Weights of a small GPT-style language model, trained from scratch on English Wikipedia.
Size: 10 layers, width 320, 5 heads of 64, MLP 1280 GELU, vocabulary 16384, 17.7M parameters.
MLP neurons of a small language model. Each row is named by its layer, matrix (up: input weights) and neuron, and shows model dimensions 0-127. Each number is 128 + 24 x the weight over its row's rms, rounded and kept within 0 to 255.
After each neuron's rows, "fires in" lists the words (lower case) most often at its 100 highest values on Wikipedia text that the model never trained on.

L3.up45 [ 96 164 130  81 116 150 111 114 110 102 102 136 117 105 113 112 103 114 123 146 109 129 139  81 111 155 125  91 138 147 147  92 134  95 157 148 121 120 114 145 155 121 151 105 163 157 134 121 114 107  91  90 144 140 102 135 112  50 145 162 126 149 138 131 153 145  88 131 101 116 130 177 109 146 105 125 117 115 146 182 145 118 105 123  69 104  90 140 163  93 133 117 136 128 135 134 159 111 144 201 115 129 159 129 157 152  94 132 121 103 114  94 146 122 107 142 124 136 146 144 145 116  94 118 114 100  97 113]
fires in: "of", "to", "part"

L3.up816 [142 133  99 171 158  94 143 122 165 112  85 161 111 127 127 124 132 111 131 171 182 149  97 158 131 115 139  71 121  95 116 120 106 144  74 120 139 150 121 111 113 111 100 171 138 139 166  85 132 143 143 175 145 124  98 128 153 121 150 133 151 128 111  93  97 128  88 112 133 122 105  80 155 147 134 147 101 117 149 153 120 105 134 127 133  82 143 129 108 140 134 107 124 153 105 138 167 111 160 155 172 166 110 102 112 137  88 129 123 126 150 134 131 184  96 119 161 145  98 109 142 128 149 110 135 130 104 121]
fires in: "world", "japan", "international", "national"

L3.up602 [107 123 146 132 110 157 140 174 150 112 124  93 123 100 120 134 177 118 105 125 142  99 135 147  80 129 133 120  99  90 110 125 134 112  85 188  95  99 124  93 175 149 122 108 113 124 167 122 117 165 117 165  97 128 146 155 122 131 133 148 113 138 125 155 134  98 175 135 102 127 110 140 133 137  79  86 133 118 136 130 127 149 162 158 163 150 110 114 126 138 115 108 123  93 136 132 138 129 131 158 114 149 141 117 109 135 116 133 120 116 120 130 104 133 103 131 135 144 158 137  96 102  99 151 131 138 109 131]
fires in: "1", "one"

L2.up178 [134 144 136 124 126 134 121 159 128 162 152 152 130 149 108 174 120 115 121 131 140 134 157 139 141 139 173 122 109 122  98 153 100 100 120 167 109  81 106 154 103  79 138  92 116  90 147 127 141 146  93 141  97 154 172 129 140 118 135 138 131 150 122 116 126 179 125 107 146 145 189 110 108 120  65  95 119 141 123  83 124  89 117  93 128 106 185 125 102 112 131  96 136 157 143 142 112 143 127  71 119 133 137 130 114 150 152  98 161 106 105 127  99 113 134 175 171 157 153 101 134 147 127 125  69 150 165 128]
fires in: "team", "to", "other", "the", "and"

L3.up4 [164 130 101 160 156 139 113 149 127 123 163 140 121 108 166 129 154  99 103 119 127 111 146 118 155 116 113  89  97 155 152 147 108 116 144 149 180 149  97 146 122  81 155  75 128 131 121 168 131 145 168 113 126 144 153 152 115 107 103 128 144 153 131 110 130 155 129 148 168 137 121 161 150 119 149 103 115 131 124 118 126 151 128  82  76 164 108 100 134 148 142 142 124 105 148 130  77 132 136 179 110 125 110 129 152 142 138 124 141 155 152 184 123 167 157 110  94 143 149 128 146 104 120 135  79 105 155 194]
fires in: "to", "in", "can", "are"

L3.up310 [115 144 125 173 111 129 115 152 142 138 112 171 111 139 140 176 113  81 115 105 153 145 145 120 138 166 129 142 132 140 141  87 157  61 119 137 141 140 137 102 118 126 131 131 104 122 176 158 109 109 163 150  58  92 103 122 113  97 144 160 159 112  96 130 152 163 114 127 120 115 109 124 147 131 139 125 156 128 158 112 139 128 114 132 107 150 119 164 151 141 112 147  81 123  87  80 125 144 100 131 152 141 138 148 133 142  97 108 126 142 106 142 150 115 143 147 148 135 155 150 186 101 135 129 104 121 132  73]
fires in: "not", "n", "to", "nl", "gnis"

L3.up179 [149 151 137 129 173 143  93 116 164 109 115 118  92 152 115 126  98 166 156 131 114 122  86 140 183  67 134 130 124 138 133 105 207 135 116 127 140 128 130 132 152 110 148 158 128 133 134 165 108 118 112 133  89 130 160 133 162 118 122 142 124 116 129 108  87 141 110 121 128 158 129 129 125 138 137 125 136 103 148 150 151 121 135 133 108 125 155 162 108 139 112 119 130 128 167 160 144 121 133 171 152 123 124 124 125 117 120 162 168 119 110 116 137 134 155 127 101 122  97 122  92 115 132 124 128 109 108 189]
fires in: "at", "for", "2023", "s"

L3.up864 [ 98 104 123 151 116 111  74 143  93 140  97 109 115 135 166  98 151 109 175 132  92 138 130 144 153 143 158 112 128 158 122 117 156 119 113 101 146 102 127 133 126 144 137 170 110 148 127 142 142 170 104 116 134 139  98 147 124 103 148 124 131  92 113 138 120 112 140 128 126 159 125 169 127  83 104  94 173 171  74 178 127  93  90  89 102 138 160 103 126  92 102 100 128 166 133 120 155 151 118 179 119 120 173 153 101 114 121 104 154 100 155 150 140 183 115 126 100 136 131 130 111 118 123 137 115 133 117 178]
fires in: "of", "to", "as", "than", "its", "by"

L6.up116 [110  85 154 178 106 121 107 142 131 102 158 117 102  99 106 108 118 127 132 108 167 105 127 126 165 138 133 143  90 150 135 162 103 124 101 151 144 125 127 119 124 142 113  76 114  76 106 101 120 156 149 144  98 109 102 123 105 153  98 137  99 137 153 208 127  99  91 136 123 100  94 121 148  85 101 129 159 148 149 129 109 149 101 108  85 196 134 110 118 171 155 104 120 114 140 144 103 143 140 133 151 120 123 138 154 141 190 107 137 148 183 163 150 179 135 156 112 102 115 133  97 144 134  93 128 143  83  97]
fires in: "the", "is", "s"

L6.up633 [123 116 124 148  96 126 139 169 121 115 105 125 107 124 137 136 124 137 150 143 153 145 110 125 136 149 113 141 106 160 129 123  77 125 137 143 144  84 122 128 115 152 110 118 154 139 117 160 183 111 129 177 100 140 153 137 179 143 142 101 164 121 179 158 102 128 102 128 134  88 140 133 123 136 161 108 144  96 128 115 109 130 111 131 148 149 117 153 139 163 147 155 149 123 106  91 121 103 124 139 162 182 156 108 117 138 155 124  94 145 155 114 158 120 111 151 156 133 163 141 131 156 202 163 111 146 112 121]
fires in: "the", "shade", "sefer"

L2.up795 [122 130 133 119 198 131 146 138  97 110 159 108 148 128 156 114  98 125 143 114 120 159 117 136  75 146 142 149 143 123 165 142 184 146 132 141 173 130 104 123 104 132 147 146 140 123 121 126 179 138 134 142 108  96 185 138 143 156 121 118 106 138 120 134 131 135 106 118 106 135 139 125 104  84  79  78 167 121 161 133 148 117 109 152 135 131 147 139 142 116 151 120 123 139 117 163  42  72  83 134  67 112 143  95 111 130 109 123 129 110 130 133 134 113 104  88 113 122 165 105 143 108 126 123 141 143  91 130]
fires in: "of", "him", "hold", "s", "whose"

L3.up22 [158 144 125 143 131 131 127  93 108  98 150 141  97 145 135 114 123 158 101 136 124  99 144 148  74 151 134 143 110 122  91  91 117  99 100 151 155 120 105 122 165 147 124 122 179  97 131 141  95 114  91 134 130 108 132 154 127 121 150 125 109 152 141 136 194 136 127 168 137 100  86 164 136 159 121 122 130 122 153 127 148 145 152  48  79 103 158 142 126 148 165 159 166 137 145 118 144 103 152 124 130 147 160 124 126 104 111 124 106  93 103  97 140  98 109 106 117 100 112 113 130 105 143 127 134 177 106  92]
fires in: "of", "in"

L2.up938 [130 143 133 153 115 133 142 108 132 160 106 177 152 137 160 130 113 146 120 123 121  98 124 144 109 115  99 129 126 183 104 118 133  99 123 126 117 138 138 123 115 123  92 113 176 110  81 101 114 119  68 136 128 154 106 129 128 150 126 121 123 124 110 157 133 129  98 147 167 136  71  96 105 121 110 103 144 138 124 164  96 139 126 133  82 127 116 118 142 118 125 134 105 133 110 141 132 192 128 143 106 144 107 140 105 107 118 141  97 100 132 125 118 139  96 141 138 146 107 148  88  89 153 129 137 160 134 100]
fires in: "of", "in", "out", "informal"

L3.up717 [137 147  88 114 108 150 132 102 155 167 109 103 129 146 175 144 163 114 157 151 145 157 124 173 130 111  78 129 122 124 118 153 113 135 138 126 132 139 136 147 124  77 123 121 118 177 106 135 160 147 137 137 123 146  88 115 136 145 125 110 116 123  99  89 132 159 147 145 141 130 112 152 117 166 117  97  82 131 114 118 100 113 157 120 133 119  74 134 143  86 123 122 120 123 154 177  92 118 127 129 129 133 174 148 127 143 138 137 125  73 136 130 122 129 130 141 151 143 131 138 110 114 156 129 158 136 102 101]
fires in: "a", "also", "an", "weiss"

L2.up1228 [175 122 119 154 180 136 126 117 175 109 109 133 120 119 128 154 136 114  97 141 183 124 109 119 123 110 107 100 114 174 139 121 126 154 145 122  79 159 155 160 155 122 186 152 166 140  85 130 117 124 114 135 128 139 169 104 137 122 155 107 106 114 107 136 106 134 169 131 131 147 121 135 120  89 127 144 172 131 118 125 138 110  88 198  99  99 114 141 156 183 127 154  98 130 113  99 168 133  76 157 166 125  96 117 135 103 160 147 147 125 119 111 180 139 108 116 100 149 167 126 138 121 156  94 106  95 113 118]
fires in: "in", "by", "with", "from", "his", "during"

L2.up803 [127 125 155 118 114 135 106 130 172  68 130 147 121 122  78 115 137 133 166 122 125 110 103 136  97 125 121 145 122 129 130 157 119 143 101 137 125 128 149  87 182 140 147 107 131 141 139 127 152 140 136 129 115  99 126 121 127  67 128 145 147 142 134  58 123 119 140 132 131 153 170 149 143 162 123 129 101 111  94 102 125 148 127 142 141 156 130 131 102 124 118 116 118 121 121 129  72 125 165 172  98  99 145 158 126 142 166 110 148 177 115 141 129 142 104 122 129 113 192  96 139 131 140 117  86 161 113 149]
fires in: "of", "according", "year", "time", "day"

L2.up355 [119 110 169 140 147 124 119 127 149  88 153 123 102 124 117 106 141 167 133  97 131 115 108 128 127 129 148 154 121 134 143 162 126 139 124 124 142 148 129 142 141  83 210 121 128 124 120 141 120 163 128 111 137  77 128 131 102 135 103  93  95 135 166  80  66 123 120 113 142 128 151 132 100 148 188 124  84 127 144 106 152 127 158 146 125 115 165 174  85 125 149 168 103 107 121 172 149 142 146 101 138 130 135 158 171 145 166 120 128 143 152 130 126 126 141  92 112 111 130 121 127 151 176 133  82 110 149 107]
fires in: "day", "year", "night", "age", "week", "season"

L2.up323 [ 77 111  81 100 132  90 119 137 103  98 121  97  98  85 145 137 120 127 136 127 127  98  81 159  91 131 119 131 121 131 165 105  96 184 115 147 109  98 111 119 164 128 129 136 122 126  97 119 138 153 144 163 160 118 173 112 147 159 152 162  92  52 164 140 125 144 140 153  96 129 152 142 128 131 111 165 131 143 105  89 108 149 149 120  72 129 168 106 131 112 114 146 134 150 126 156 151 145 154 104 102 147 113 181 156 120 152 127 144 137 112 135 119 127  98 151 149 115 129 129 143 106 152 161 122  96 108 106]
fires in: "of", "number", "many", "wide", "variety", "other"

L6.up1045 [203 120 161 122 141  96 157 186  94 118 138 117 108 140 112 115 112 126 118 108 131 106 116 117 125  85 125 104 143 104 122 130 132  90 145 161 140 140 138 150 147 128 105  98 124 144 121 128  89 140 107 144 110 103 116 162 167  75 163 117 123 128 120 118 131 110 129 102  97 124 172 134 166 152 127 131  98 158 144 152 160 103 152  88 112  96 117 151 124 142 164 135 134 123 118 131 161 175 123 125 118  83 152 152 128 110  80 159 141 109 158 160  83 120 137 121 112 109 121 144 115 127 136 129 167 144 141 154]
fires in: "was", "is"

L6.up1136 [151 129 127  81 141 141 122 101 144 122 112 168 108 168 125 134  99 166 129 160 142 107 135  99  95 100 131 144 142 172 130 146 130 158 171 131  97 113 156 138 174 140 161 127 120 147 149 174  93 150 137 146 105 118 118 138 134 124 121 133 119 131 166 130 138 146 106 107 134 139 156 129  84 144  55 157 153 139 151 134 142 121 144 107 137 113 118 162 156 140 147 142 135 117 161  87 168 156  85 136 135 122 159 146 128 127 158 146 195 168 135 140 164 148 149 133 124 111 133  87  73 145  84 153 152 127 111 105]
fires in: "the", "in", "at"

L2.up198 [101 116  85 162 120 107 111 149 140 116 157 148  92 120 152 153 137 123 140 103 146 100 117 190 130 124 156 114 110 124 114 166 159 174 139 109 148 110  95 115  92 149 128 131 118 111 109 127  96 104 163 120  82 152 145 169 132 138 141 164 118 141 132 126  89 110 160 162 138  79 163  72  83 111 130 102 148 157 147 135 122 100 148 190 143 129 112  87 145 111 153 111 173 147 151  95 154 122 131 158 116 160 128 106 102 110 155 147 107 132 142 110 161 163 123 137 110 123 113 164 122 145 123 164 143 104  66 122]
fires in: "0", "1", "100", "win"

L2.up1258 [100 139 126 134 180 119 133 134 139 112 104 113 121 140 120 138 129 138 148  93 146  92 127 160 222 127 156 159 109 132 129 115 124 114 127 139 110 133 111  79  79 120 126 113  88  94 145 173  42 134 110 132 119 122 166 108 121  85 132 129 106 142 119 155 106 137 110 167 135 160  93 121 155 162 133 125 165 117 102 133 116 128 105 158 132 123  72 146  95 128  90 119 106  89 101 163 129 128 108 108 138 155 148  90 114 143 157 148 115  99 145 155 111 145 121 152 118 151 105 121 144 157 130 127  97 131 167 127]
fires in: "to", "be", "a"

L3.up150 [133 133  73 128 107 103 124 115 170 133 124  98 134 134 158 147  96 135 142 115 121 151 121 120  90 165 117  89 172 109 109  87  91  78 132 141 109 144 130  88 134 121 144 157 115 135 122 146 143 139 138  86 143 117 152 162 145 128 100 106 138 114 127 180 173 177 120 110 147 146  91 131 136 143 138 112 115 132 144 141 115 156 109 102 139 142 104 115 133 142 117 101 142  90 144 116 108 158 134 168 102 109 172 142  98 122  90 121 124 164 154 130 128  88 100 126 164 143 125 103 125 142 126 120 138 126 110 107]
fires in: "a", "of", "an", "with"

L2.up864 [100 148 154 131 126 172 142  77 149 125 155 153  99 160 163 165  96 101 167  94 136 136 152 116 156 107 155 169  98 132 138 155 102 120 103 133 178 173 130  91 130 120 157 151 107 170 139 173  88 129 134 116 126 128 132 105 132 111 126 120 129 149 119 113 150 111 145 104 154 137 142 124 152 130 158 120 117 146 167 140 140 143 124 138 107 117  98 201 107 126 101 134 115 135  79 116 187 121 115  96 133 120 154 127  95 105 145  92 124 108 142 130 170 126 127  76  98 143  99 118 141 128 132 140 121 118 123 141]
fires in: "to"

L3.up1141 [116  87 131  83 122 150 149 104 119  77  66 155 121 127 137 103 110 101 120 176 161 103  93 124 122 145 120 131 121 173 197  90 152 120 147 144 153 114 136 128 167 104 142 141 143 143 156 187 139 115 121 113 105 122 113 128 133 137 150 145 151 156 143 144 131 112 134 122 144  70  99 162 120 112 161 112 134 115 129 126  90 137 158 102 129 106  95 143  85 133 142 164 167 135 114 153 129 131 118 140 113 144 146 119 152 128 123 131 121 159 133 152 116 153 114 123 116 119 109 110 136 151 131 118 110 130 145 134]
fires in: "to", "in", "for", "within", "during"

L6.up469 [131 123 165 125 155 117 145 120 149 154  95 131 127 152 171 158 136  96 157 139 157 117 151  87 134 102 136 194  93 150 138 125 151 131 161  91 112 119 122 163 136 152 143 127 114 164 121 166 116 120 113 120 144 117 107 124  90 123 167 151 126 122 102 131 130 138 143 111 111 120 138  91 127 159  96 183 136 138 107 161 111 154 133 127 127 145 101 129 111 114 117 132 122 107 142 147 126  79 164 133 139 125 123 133 101 132 119 112 147 104 117 129 144 118 192 111 146 133 150  84 120 124 122  93 155 142  95 175]
fires in: "the", "until", "to", "a", "and", "for"

L2.up36 [125  98 162 139 150 107 163 113 156 128  90 106  88 174 129 112 123  88 133 109 135 146 166 135 117 143 147 116 132 116 158 160 126 124 131 157 120 150 131  95 105 164 122 133 156 121 156 147 138 114 139  85 135 130 126 120 110 122 141 112 139 146 137 161 122 110  85 162 131 168 149 149 157 144 106 146 119 114 108 100 123 167 143 123 140 149 107 116 125 139 109 159 144  71 107 146 121 128 112 167 137 130 115  94 124 152 142 138 102  87 144 145 104 158 119 113  80 102  95 144 107 155 187 129 105  74 110 142]
fires in: "open", "season", "election", "match", "census", "round"

L3.up925 [102 162  89 107 125 139 124 136 113  94 164 143 125 130 136 183 148 108 141 122 133 138  93 148 157 146 100 121 111 157 140  99 186 154  95  97 112 188 158 111 137 134 126 124  99 124 126 148 181 144 143 149 141 128  91 129 138  62 123 144  96  99 140 113 125  99 147 149 121 132 114 178 131 165 158 147  98 137 138 151 134 125  99  87 116 121 115 104 148 150 151 137 129 149 113 113 128 126  96  90 103 119 130 151 176 122 153 118 144 127 146 153 138 109 134  99  81 122 123 127 159 125 124 136  84 144 136 120]
fires in: "by", "of", "john", "for"

L6.up606 [125 107 154 152 138 152 134 121 146 136 118 110 138 175 114 145 106 103 128 118 145 120 116  89 109 124 184  96  89 133  89 104 126 134 166 141 151 112 130 138  74 129 152 140 148  98 112 133 153 123  92 141 146 188  98 129  88 123 144 135 127 150  78 110 120  94 101 127 142 140 143 142  93 130 111 149 134  90 142 139 139 130 156 117 157 145 130 152 147 158 131 114 165  83 106 162 120 108 101 124 175  98 111 134 172 106 151 131 139  82 160 148  81 119 142 176 139 129 124 169  98 147 148 104  98 191 117 116]
fires in: "the"

L2.up1162 [163 118 127 132 120 142 142 122 109 147 143 121 150 116 114 115 118  96 148 127 112 110 128 141 129 131 168 139 151 151 101 139 119 134 116 109 107 118 142 119 124  97 118 128  90 131 127 134 120 179 130 183 112 158 125 105 129 123 142 134 161 155 124 120 160 136 116 104 103 142  77 124 140  71 156 150 141  86 130  87  93 108 144  88 128 108 132 111 138 149 110 107 154 120 121 127 137 140 157 143 116  82 153 142 127 103 129 129 138 157 145 106 153 163 123 116 127 122  83 144 108 144 143 156 128 101 100 115]
fires in: "of"

L2.up255 [ 93 111  97 111 150 136 132  91 124 127 114 147 114 117 135 118 130 144 128 135 113 128 127 162 142 136 123 130  87 150 135  77 158  91 142 151 144 147 160 112 149 104 130 150  88 135 131 100 133 133 115 105 165 111 138 115 150  93 145 136 116 150 127  86 108  96 167 179 152 118 127 168 103 131 126 139 123 119  86 143 117 105 127  96  97  85 144 130 119 116 163 143 172 157 158 160 102 164 116 153 156 129  91 157  94 156 166 133 140 123 112  96 195 151 111 141 102 122 177 123 112 123 164 139  98 126 121  79]
fires in: "by", "to"

L3.up374 [141  96 112 162 121 149 145 125 155 150 163 115 168 137 147 141  70 136 119  98 132 153 113 113 122 121 146 100  76 152 114  87 132 133 107 119 114 160 119 140 169 166  85 173 103 151 145 131 132 130 137 123 127 149 150 164 132 131 136 112 100 142 128 170 116 101  88 140 126 106  84 127 121 123 149 140 171  81  95 135 111  88 121 144 149  92 130 114 147 114 130 116 125 128 114 103 114  86  85 121 156 162 136 121 185 123 136 102 134 134  89 166 119  96 122 135 105 119 128 142  83 120 176 135 108 153 106 117]
fires in: "of", "for", "the", "his", "from", "a"

L2.up1110 [123 131 119 100 108 131 161 106 138  91 147 125 122 152 122 142 108 123 118 109 154 147 147 196  95 185 162 107 100 158 148 125  96 148 116 131 145 154 102  93 120 152 123 143 133 137  95 147 114 145 133 134 108 102 132 119 146 169 100  97 115 137 132  84 164 103 135 116 158  96 120 121 157 195 178 119 116 127 150 129 110  76 155  97 143  99 132 120 102 118 122 129 129 127 137 135 135 103 115 134 126  93 121 133  91 123 180  93 120 118 124 119 120 156 186 139 104 148 111 155 127 168  98 153 128 110 121 130]
fires in: "on", "in", "ajax", "to", "before"

L2.up792 [204 140 110 147 133 111  83 117 136 160 120 150 121  81 110 149 118 131 120  96  94 156 144 111 117 160 117 160  80 152  97 125 141 116 118 139 146 107  93 135  95 140 104 151 154 131 114 147  70 134 139 120 137 121 112  94 108 162 133  92 114 111  99 151 122 154  96 113 121 128 114 124 108 150  92 180 141 124 139 137 121 123 128 142 100 114 128 120  83 122 179 125 110 151 135 129 137  99 125 114 144 111 155 133 166 158 128 132 128 118 136 104  97 133 145 130 135 153 146 131 110 120 128 156 140 148  91 139]
fires in: "of", "league", "river", "town"

L3.up342 [121 150 106 126 136 109 171 155 174  97 120 115 168 164  88 138 100 141 121 115 121 131 112 138 127 101  95 131 139 131  89 142 144 137 122 147 135 105 102 109 155  82 124  65 115  85  73 103 144 109 113 143 107 161 125 131 161 138 146 134 113 104 180 111 149 153 141 112 124 136 112 141 152  91 160 113 150 117 132 118  77 123 175 157 116 113 138 164 102 110 156 100 102 145 159 143 140 134 149 145 127 142 167 124 129 114 128 115  77 108 136 144  88 113 130 124 132 143 124 128  85 139 143 122 120 125 184 145]
fires in: "at", "of", "home", "is", "was"

L2.up798 [121 138 127 125 123  99 158 127 140  87 138 155 109  89 122 126 130 116 121 155 123 102 134 161 104 114 151 135 114 173 116 113 130 134 127 141 160 154 111 144 141 118 112 113 130 175 126 152  85 127  73 141 187 109 107 162 126 122 123 147 127 132 127 146 137 156 119 154 137 145 149 163 140 111 163 157 140 114 129  91 113 134  76  71 141  94 134  98 157 165 121 121 163 141 128 101 121 120 184 146 116 145 146 140 128 111 138 138 143 112 142 114 134 195 124 109 124 123  69 134 129 169 114 121 138 125 116 133]
fires in: "of", "the", "between", "late"

L2.up923 [ 54 151 122  86 138 164 107 162 152 141 133 115 130 132 137 130 167 128 136 112 124 124 166 145 136 101 116 148  99 152 141 112 119 120  75 105 129 141 144 129  57 111 134 165 160 155 153 123 158 133 150 168 156 107 132 140 116 143 140 147 149 126 133 128 104 108 100 135 149 110 122 143  96 157 143 181 105 125 110  96 119 134 125 136 134 164  92 168 125 126  97 110 144  81 141 118 147 135 107 141 137 138 132 166 113 167 127 118 165 124 108  98 123  92 169  97  95 133  87  94 112 112 150 161 100  75 109 147]
fires in: "to", "of"

L2.up1190 [125 127 141  90 110 153  59 125 149 142 143 100 107  91 146  86 114 148  83  97 117 124 106 172 143 119 140  95 119 160 156 121  98 124 130 159 141 136 123 136 123 126 128 115 135 162 128 114 105 207 139 131 160 139 128 140 102 130 110 144 108  63 147 123 112 150  99 150 128  99  88  86 107 130 167 132 126 141 158  67 100 154 147 147 120 129 112 124 116 137 152  99 175 131 135 154  82 126 166 116 128 145 121 142 103 149 192 129 121 105 131 114 110 131 103 118 143 168 149 114 109 144  99 138 141 145 127 138]
fires in: "of", "which", "number", "date", "year", "time"

L2.up419 [ 91 134 133 111 140 123 121 156 149 144  99 113  78 130 141 146 173 111 112 147 155 140  94 137 142 155 161 174 137 162 106 150 102 134  99 101 159 145  73 122 130  90 121 114  84 110 137 154 150 169  97 157  97 170 128 137 171 150 152  83 109 133 107 116 118 127 140 134 163 150 125 117 109 109 134 150 157 148  85 125 102  91  72 155  72 123 126 113  99 148 113 129 134 103 101 153 141 126 121 146 134 139 148 131 135 148 133 133 165  99 107 177 108  85 116 138 103 164 129 107 146 136 139 120 128 133 102 127]
fires in: "and", "his", "s", "also", "of", "that"

L6.up521 [143 165 157 131 126 178 124  92 140  94 170 152  81  94 121  91 171 125 155 136 150 123  95 104 158 104 110 104 135 109 114  93 125 109 116  99  83 121 180 112 121 134 143 134 121 136 143 158 122 149 100 102 121 168 123 130 110 146 138  81 137 113 139  84 142 141  78  99 134 138  80 158 136 158  99 163 144 149 186 107 146 145 128 128 136 118 130 149 111 105 150 138 139  62 139 147  91 134 122 141 115 161 129 145 115 123 125 147 162  80  80  89 121 141 134 141 106 128 102 145 106 154  85 113  81 128  99 124]
fires in: "and", "as", "at", "to", "with"

L2.up394 [136 126 115  72 136 145 111 129 150  91  97 138 165 113 112 129 112 122 102 128 128 112 132 109 207 104  92  87 127 133 158 165 180 138 147  91 106 118  92 137 100 145 127 117 123 146 172 130 143 106 168 129 137 104 122 157 119 127 172  86  98 162 133 107 166 132 148 138  97  99 158 150  97 115 120 116 155 105 168 132 120 125 121 158 107 100 101 150 165 105  91 147 130 139 162 123 134 127 110 169 104 132 152 149 158 131 130 154 123 140 118 115 120 177 132 134 198 124 168 117  86 125 150 146 162 141 180 149]
fires in: "in", "league", "during", "np", "album"

L6.up432 [145 112 126 177 140  99 106 106 126 112 136 177 127 137 119 141 147 110 171 110 110  99 163 130 122 109 135 159 133 146 109 182 128 137 110  58 118 152  87 120 169 121 125 106 138 121 125 125 135 112 145 142 140 157 137 165 122 144 153 102 146  93  75 117 149 149  88 149 147 162 136 152 143 134 128 147 140 125 152 122 136 158 140 125 147 138 140 160 127 162 104 114 153 140 135 151 121 107 117 182 166 153 133 107 125 158 121 103 123  99 176 179  89 119 102 131 101 130  78 146 127 136 138 135 177 142 117 145]
fires in: "the", "that", "of", "on"

L2.up285 [177  94 144 146 117 141 158 111 133 162 151 110 145  98  96 161 127 105 123 139 101 138 137 116  99 145 131 113 150 171  87  95 115 148 113 127 148 133 166 123 141 138  79 130 156 136 154 124 119 165 149 134 138 148 145  81 168 127 144 121 127 127 111 160 143 147 113 126 138 121 121 112 124  92 127 156 139  95 132 139 109  97 136 165 153 137 171 117 134 135 109  93 142 102 142 148 168 119 134 146 111 119 137 162 141 108 135 115 119  92 132 158 134 145 132  95 135 149  97 148  66 140 136 173 147  95 119  63]
fires in: "of", "early", "late", "such", "minister"

L3.up1218 [ 95 128  97 102 178 138 144 160 151  92 168 131  65 158 147 135 128 160 143  90 124 119 129 137 123 136 163 158 124 108 136 108 123 159  99 157 137 128 162  92  70 163 116 165 134 128 152 148  99 147 135 100 127 100 166 155 125 127 138 117  98 138 173 112 130 122 126 136 134 120  76 142 180 146 105 114 139 141 110 139 127 142 145 160 106 136  96 119 126 122 103 131 142 147 186 132 125 167 122 103 123 142 142 129 114 116 115 120  90 111 124 128 129 179 126 121  86 110  86 108  97 107 137 154  98 150  74 150]
fires in: "of", "leave", "to", "create"

L3.up1088 [141 125 154 125 159 109 156  93 114 104 179 151 134  94 113 130 143 136 142 136 137 109 100 136 154 129 142 138 153 102  76 130 118 137 136 142 101 129 135 116 134  76 123 130  95 103 139 166  88 172 137 139 126 136 103 108 123  87 130 129 149 134 116 107 137 161 114 114 142 139 171 130 112 113 146 128 105 105 146 136 134 132 114 192  90 127 131 133 110 102 142 117 125 119  71 154 129 147 185 142 104 114 127 178 160 125 128  97 110 129 104 149 129 135 114 106 105 123 126 175 139 167 130 102 159  87 120  92]
fires in: "of"

L2.up773 [103 100 138 119 116 114 131 178 125 113  94 140 167 126 155 104 125 120 154  74 141 141 112 121 148 110 117 151  82 148 145 170 133 139 159 138 114  93 117 134 131 131 133 129 118 129 123 103 135 101  98 127 122 137 107  66  93 122 124 108 131 141 101 109  94 125 154 110 108 169 102 148 100 165 104 127 151 142 107 117 157 108 126 131 173 166 134  79 143 125 137 128 154 129 108 105 117 147 135 156 143 164 108 147  99 123 149 161 106 151 145 139 145 110 147 111 106 137 136 105 130 147 134  94  68 110  87 101]
fires in: "by", "conrail", "uttarakhand"

L2.up730 [132  89 111 161 164  94 105 142 131 105 134 108 137 145 134 133 137 132 144 161 117 123 147 120 123 121 141 127 136 100 130 137 139 131 119 135 162 152  91 102 153 103 162 136  80 158 182 119 120 138 134 146 129 103 108 130 118 117 113 161 119 150 112  95 212 141 124 126 161 117 165 121 151 135 166 125 106 106 134  91  95 112 118 114 157 134 127 137 102 115 120 147  98 133 114 112 118 119 121 127 154 150 120 122 117 120 140 115 162 126 131 133 142 147 107  92 119  81 144 137 116 147 110 116 124  87 128 168]
fires in: "to", "of"